{"hidden_size": 320, "head_dim": 64, "intermediate_size": 832, "vocab_size": 18922, "init": "uniform", "init_std_o": 0.0, "learning_rate": 0.0145, "final_lr_fraction": 0.05, "max_seq_len": 2048}
MLP neurons of a small language model. Each row is named by its layer, matrix (gate and up: input weights; down: output weights) and neuron, and shows model dimensions 96-223. Each number is 500 + 25 x the weight over its row's rms, rounded and kept within 0 to 999. Numbers have three digits each. A neuron's up and down rows have the sign that makes its largest values positive.
After each neuron's rows, "raises" lists the tokens whose logits its output raises most directly, leaving later layers aside.

L9.gate343:502469472503498493481492525497484511476513534520506499456525496505510493509505483520552499503535493534532515509520481482513485494473494580507532515471444521488444500473523537515506500497521509522526489475495554492484470454535479513509455553504505501470518525543503511496486513517526515508537549452500491486468532511512502521567505447476490506511484501486535493487520519485476525510493
L9.up343:486482449501530522537522458484491497512537482520482470475498478499493496449497545512539489477520503557536515533452511523454498530471439474545535478504532518513469477491489496519511485481488507466531485512449497475504513500514487475531512463540518532492504501482502493499490491529491449471543490499455490466488528475473455511554504513479494494528461502461488522493524485474504472490467
L9.down343:486482476560538533502447540518508475532547509478535460527518454495485485496543508481503512534509497519500530518477501546499519513492500489502470482501510485486534481506529488464482493454514508487507502524512496502494519501556521500479507519467511534525482524523466469505465503530527496495522537499451507463505514504492475516503491492462523494501470473461521507518496484495512473530504
raises: "ising", "ested", "ressed", "isted", "iring"

L9.gate703:522497465563519478476531519450485468466521460490511508468495548497517500467518507483494493502472520525498494516522502470492523481509519513503545515487510498493492520483486516482494515527491499521492475512503487512502507465541451523524495525505507534534501430476557500476494556484469444518521541469475500471496518479486527558543515450522516522457496517462472513498519504474529486500574
L9.up703:500497473471503436457503525520525463481480481523480478575473510439508529473540507468491504456523529533532517509522539478522526489507508483495536506523489478531478464500543477493492511518499483537444485502488497452530509458497476497513542496527483561475513475504490520497453515522456505494512522514546470478500533511469527538513544470492488528498485495513498507456493524445523500504475
L9.down703:523502502522500492474541509482529459524528461491492490512488500529532477475554478495527510483464547487527481462469526482498468520469467545472536497499480473527522513462505487504505527466456556462486483510521516526514553510457478530515512553495513520485509481539509515482524527514478511469541488473476484504481477480538499492522545525521461508489526481520440501516518509467493469521512
raises: " least", "oll", "tain", "om", "ally"

L5.gate615:514546507515473484515491432469486469497471501480455514494478518526513504471540492545501500471508478495477464544530525516498526495502486496484526533503511504450490513552513474475507491544537514489479515510520436507487472455457495513504486509499480514495491458513531498532516500500502503485482525497506515499500453556500513565499501483516466482490527522501526529498497574483511489451497
L5.up615:474573536522453515470501487462483503470498505487501513481467532508531514470528549457542480484484480500504487508470501525483523492498468484482480506495508486474507488526532484460530519523479489496482498514469495520534496486457496435477511531486495480470513519497468497452531513507513531505489497536521468514474506509491539555469525546552494490509510488540495492513491526491483501505526
L5.down615:474526525535468518499465497503481527497490472537477505487503492550506519502542539474518503511508452508553469530511486479489547499468453564502503500519527514526560571533472486530508438472525460523548460511472503544502497462475510468495472517516494514550507516515489495461502495514515508507507489530496510507533493496534500485528526527494510500536459476536495524516487535515485508535496
raises: " seen", "pen", " well", " part", " viewed"

L2.gate157:498529489496502478500528533492495509480491469483522497507503534550550481469532542525520487464550466517479488520506499530513464499485503519502497532558516467520533492516529521502470535521511464521511505506509539494506525438519517509530509482494505486512532511479493443492512462515493461493494486473436481510524493473482521448511513480501453496509493459487525515497501459476514465501482
L2.up157:539515495505498531503515477528501501502510462476477513491496487503554538479488509475501468484521476497433511526556492486467483468534515543434488459506509434481504479483504517520476527526512479432529490500537554509510496448462504498521474530493517489504503496469501449524500474514480486510494498496488531488514490509473477483506490493475493510497507486511506503515482466536540450487496
L2.down157:497522502549497491444475485500503553514463477501480484504485477527501520555428493483527520481518512500472508493479472488481516464530488477507523476502498461535482499469491539484506501522477464515487461452474501487491503477525499504497475531491487510505511535481453465531511533539496518486494496510495471527490481523503487502534448517514544480506496524526501528501484495500524520505514
raises: "ting", "ten", "t", "ted", "ts"

L9.gate813:416503507511524504498523476505522495562492522511506532458542464535492481461530539503522458526483497496492512457483528518478489461513501513485482500492483499517520480479507464498459492496461501522491518508507499477526453487522492525493467527491482494477524545487499508500501527515485545474499488552462502515467495511507520500513511526527499508520475508498504482506513484507461461494469
L9.up813:480535512471483470476514491515499496521540524502508519507512462516507523492557473511539466492507453488459549470496543517476519480493488494472515501518552501498521460452489497529482561447513531479491503511514537484539467499517494532487497523494470464526549497546449517512522570494476529521497524517491465505508524526521449504499534497479494491499497516508485457503498535530487507494446
L9.down813:484489523500526471481516471524512487490478504522528506521529509529522522486520473501515465514509526549527496450516498506497519452498513478511473510527483518513485438489504538539427522482466498537472490486513448498523507516547460507522497510477435495512476522515480525495473519500499468550496496453533512553539489503537523551503497495469530550518472475494469469488495482508487467446509
raises: "’s", "'s", "sy", "s", "olith"

L7.gate686:489508491493519507458500498528525496539475451512506490528531500464481550490534471471504484494502511524479434544531508501531486500527511511496463545481540506507541498502548490507490497496464523497514486486462480496511460506503505520523459461520502508483500513476488512495541503549485523513524523505513458512491482461487507486485515460525498503508506530491458484473498511482504497526525
L7.up686:492517465520492537495497520517464489478468472506533503522505483513503554529501493534482507478518474566494528533545483487505503464500533477500475492486463512497487527483489497503517499503475522511474482499479503485478471479500442463520519494488487534502500507518549525534458486501490464513532471445494439558529537535481445538495466499494512477522495485534480514512483510532485514446490
L7.down686:484529529502470556528502516495543493477508514478495478478504493446483527516458497518493499516554490549514475536548503483496506492503511488524493488481528522475504520498451508503527493521453548515505456436463491511537507482499483499518472499490501498504518508511503513520478461521487493511488446471509480546510554517481494581493463532512504498506496500500531483521480499515511519445484
raises: "\n", ")\n", " (", " as", ".\n"

L9.gate424:486490534529523526514472467479495534530514539479487461450496503495516486529504524529515455527486500532541466509471498528495508501537507493509472488494519508506524454492498523485452512515520513517513496505522478473496519411478460522462515481498474481522523494519483495472499537487476503523516508557499545439507519500499516514542593521487484501489490495465464494525494527496478524476465
L9.up424:477496509490516531484497496510507455547498486505519509504486524504510474467487503509482542495549510512523500512449500526460476538460486504501508500523459474485431539517477549508487465484534514500457467548481475510516532468531485531494491483492547538482551512470455454484504499510510555476519491486476544501504519499495474477535542509522484504507496498506499483479500515519517485479498
L9.down424:462468516516502536517500495503504538509495512485506551520473535469518469522448487509518486456524518511534487527526496490521490516487509478496526465482494491480508494514474515501512527479519502511472517490495504507535516464504503545527525490534498516520530494486476454505497508520480498536498494530517573489499456536565497515476529520501504502520491482476465527483458528469490510514514
raises: "ides", "ide", "ided", "ight", "et"

L7.gate464:499444523505560524501494485511501514467468493459489516462482485491501474487484502497491475531511535533442496528451477522480499487468452500537470526503491472529503504498538478508484505567471512523530460436462508543467437506552520486525519499484460513524485473526494553474479515538521511493490479466520460544520494509513469510506513512489482466547522463501505511484488486490441481519507
L7.up464:485430525500538523484506487502499499485435491521523542501521493496451526491494449453478517528474521481495492525447512440496502517491501458530493513514462517510478515521532520519509509500470496512494490557451522471530520522528523500504538500528487534500496514490522511458505519503555483501500505463548477526491495454512470508485452489470502507505514522515498533509498524503496504551515
L7.down464:450517493494490522516501497484532476498472485488518520542473500453523472477483488507480494487479531525484487495517477499476528453495517534463518484522522508512529500498476527547511498478483545494493490485511510503479507528527483472492505457519533446497504513448467499468483507515499482547530517465474524458480508504534485525518459506512493509493503529530526487464414475512516490506491
raises: " many", " every", "ently", " even", " several"

L9.gate356:494524442520487508507488509525481513467477500478504470543501506462503475504519504510502485525483506478478529477530497467487494521540511505494540518484485528523528473509509478487483479482521511540480507503517456511464467510490498516512500469493451493464508485523499511502477479508525501524505491520507505467432505491478510512517498537480540495484511522534530483446458488502509473544515
L9.up356:502514495545540493504534510511489545487464459512541471487536472471530463549504512516521514486555499514492494497516501483525531479473524524498543520526534514494513520526518480541515486507514499487478509527550500493467497453521537556488500500511509491505501499489522519459517485514518520529498471496544484522428506517480500530508505506490514479496506459473491495487433490502459542516506
L9.down356:485489481508518499499528523497503547496463475481495502516477492520536521447543485502488500510512443477532521524491468493531516549511480529520552490490474528514514490457466491532506517478493493486495528529515535492449513511486521555478512474520499483495525519500479526515530515475543516538494512521499519444510508529501483532510495494489495510503555480517510513508481469500490479484498
raises: "inger", "yn", "ym", "eries", "oph"

L9.gate826:482479493532551514504506466476495453454493507493492510499515498478494474500473488497535470510492495504494490471565505551486476497523518540510466520502515552486482462486472495517541470521486488496470490501513498516497507514476497518482495458482479509508457520524478468485484474496510495485502516542467444517513536530508478501502495483557510514529498490508522498479522522488497542458539
L9.up826:467496498518535525504494544478485490481503492498484498490514498500490497480464477471498493456477493515506502482548500521448483519488507518515508501476523537483468497480485494525501549510486521518452449497480470467563484507517485499515506527488505522494529489523501514507469520490503505519530545529505457520515518497505517515456562465513525490540456510482535515454510514461479531479561
L9.down826:523478489481487488483481515499529510462463526516508503471518521461502527506474542513477552490478536495494527523491535472500515526468483527502495481485506498510496482484508477528501482480500490492478469489512484547531517588547501502483508495523501498552520479491453489478510459472494490504503503514524472520505481471464512523525507508490504545526493502499525520510467563514503510515551
raises: "worth", "all", "by", "ton", "field"

L5.gate234:494512497510481496496469520490477505543489517532509514474516473474493507541429507497485439528518509509532511499512486491435479489474501456463556528503512467552471482524531455483520480520511501509503518500474509506512513496507500493522470505498502493522504491515528489546488512505491510483465448513517468466494502493481473503474528481555526554557508515496545486473504494514519513543501
L5.up234:495482525520531460504505481507464492532488562489492536460456515486530491517472514495512516508510458508449503522532486507473522510471506461495529500534497444470504518491530470507493504495467514545537516482449485506489478459522481469493485546516476478505488483458520508520465497527531515495499516468531494494528490499527501512493460516466507492539533511470501554477473501530496491478471
L5.down234:456547489489512502527529523528508467478485500493510487494505518506533509519482498503538552495470438483484466526490504477505496524529497477566465499434515473520479483514498547523492531489525494479493511464476491503516485507543491496488505519512512519476511485461490484484499472495497477501524535449536529534525463527482530525478493501509511434472500495503500495512505521526488540455517
raises: "'", "'s", "’s", "’", " ("

L5.gate233:501469500507500473416476500484482491489490468496463549500522539512521475518488473550504523496499505474550494531457536497480445516487522487477502499526500494525469512433490511466493495534485521527485460455482498469496520478466531493473508488517531521461494552510501519465446497461479529502517489506515517478546523523521532503522521494481432552521509488565482505497444479492490506515439
L5.up233:471507474552493527498506496456476541505480521506525511502524498470495528527498510551471554489478522482515476517531499499530529523475478511521516487490554522531455536468492490556507494482471511480479438460518435494478515507490482537510507462533520502507482555492490501479491469502526502505541506502476470507523494461494566526515475540513448527521494513544455517469493511497508537497466
L5.down233:472517454497481478461496488497446551527497496542510505472494566476534516516523521525476498484503514507501487515522489471570492527537459512526512489496541480516475489492504541517430512481459495529497460493493485500453471492534440524488498512530479521481518573481518511468464491514482549496477487487486505496462503491536530507511498508511438478481491487522487511493491482531492547461471
raises: "ke", "ger", "ut", "ko", "hed"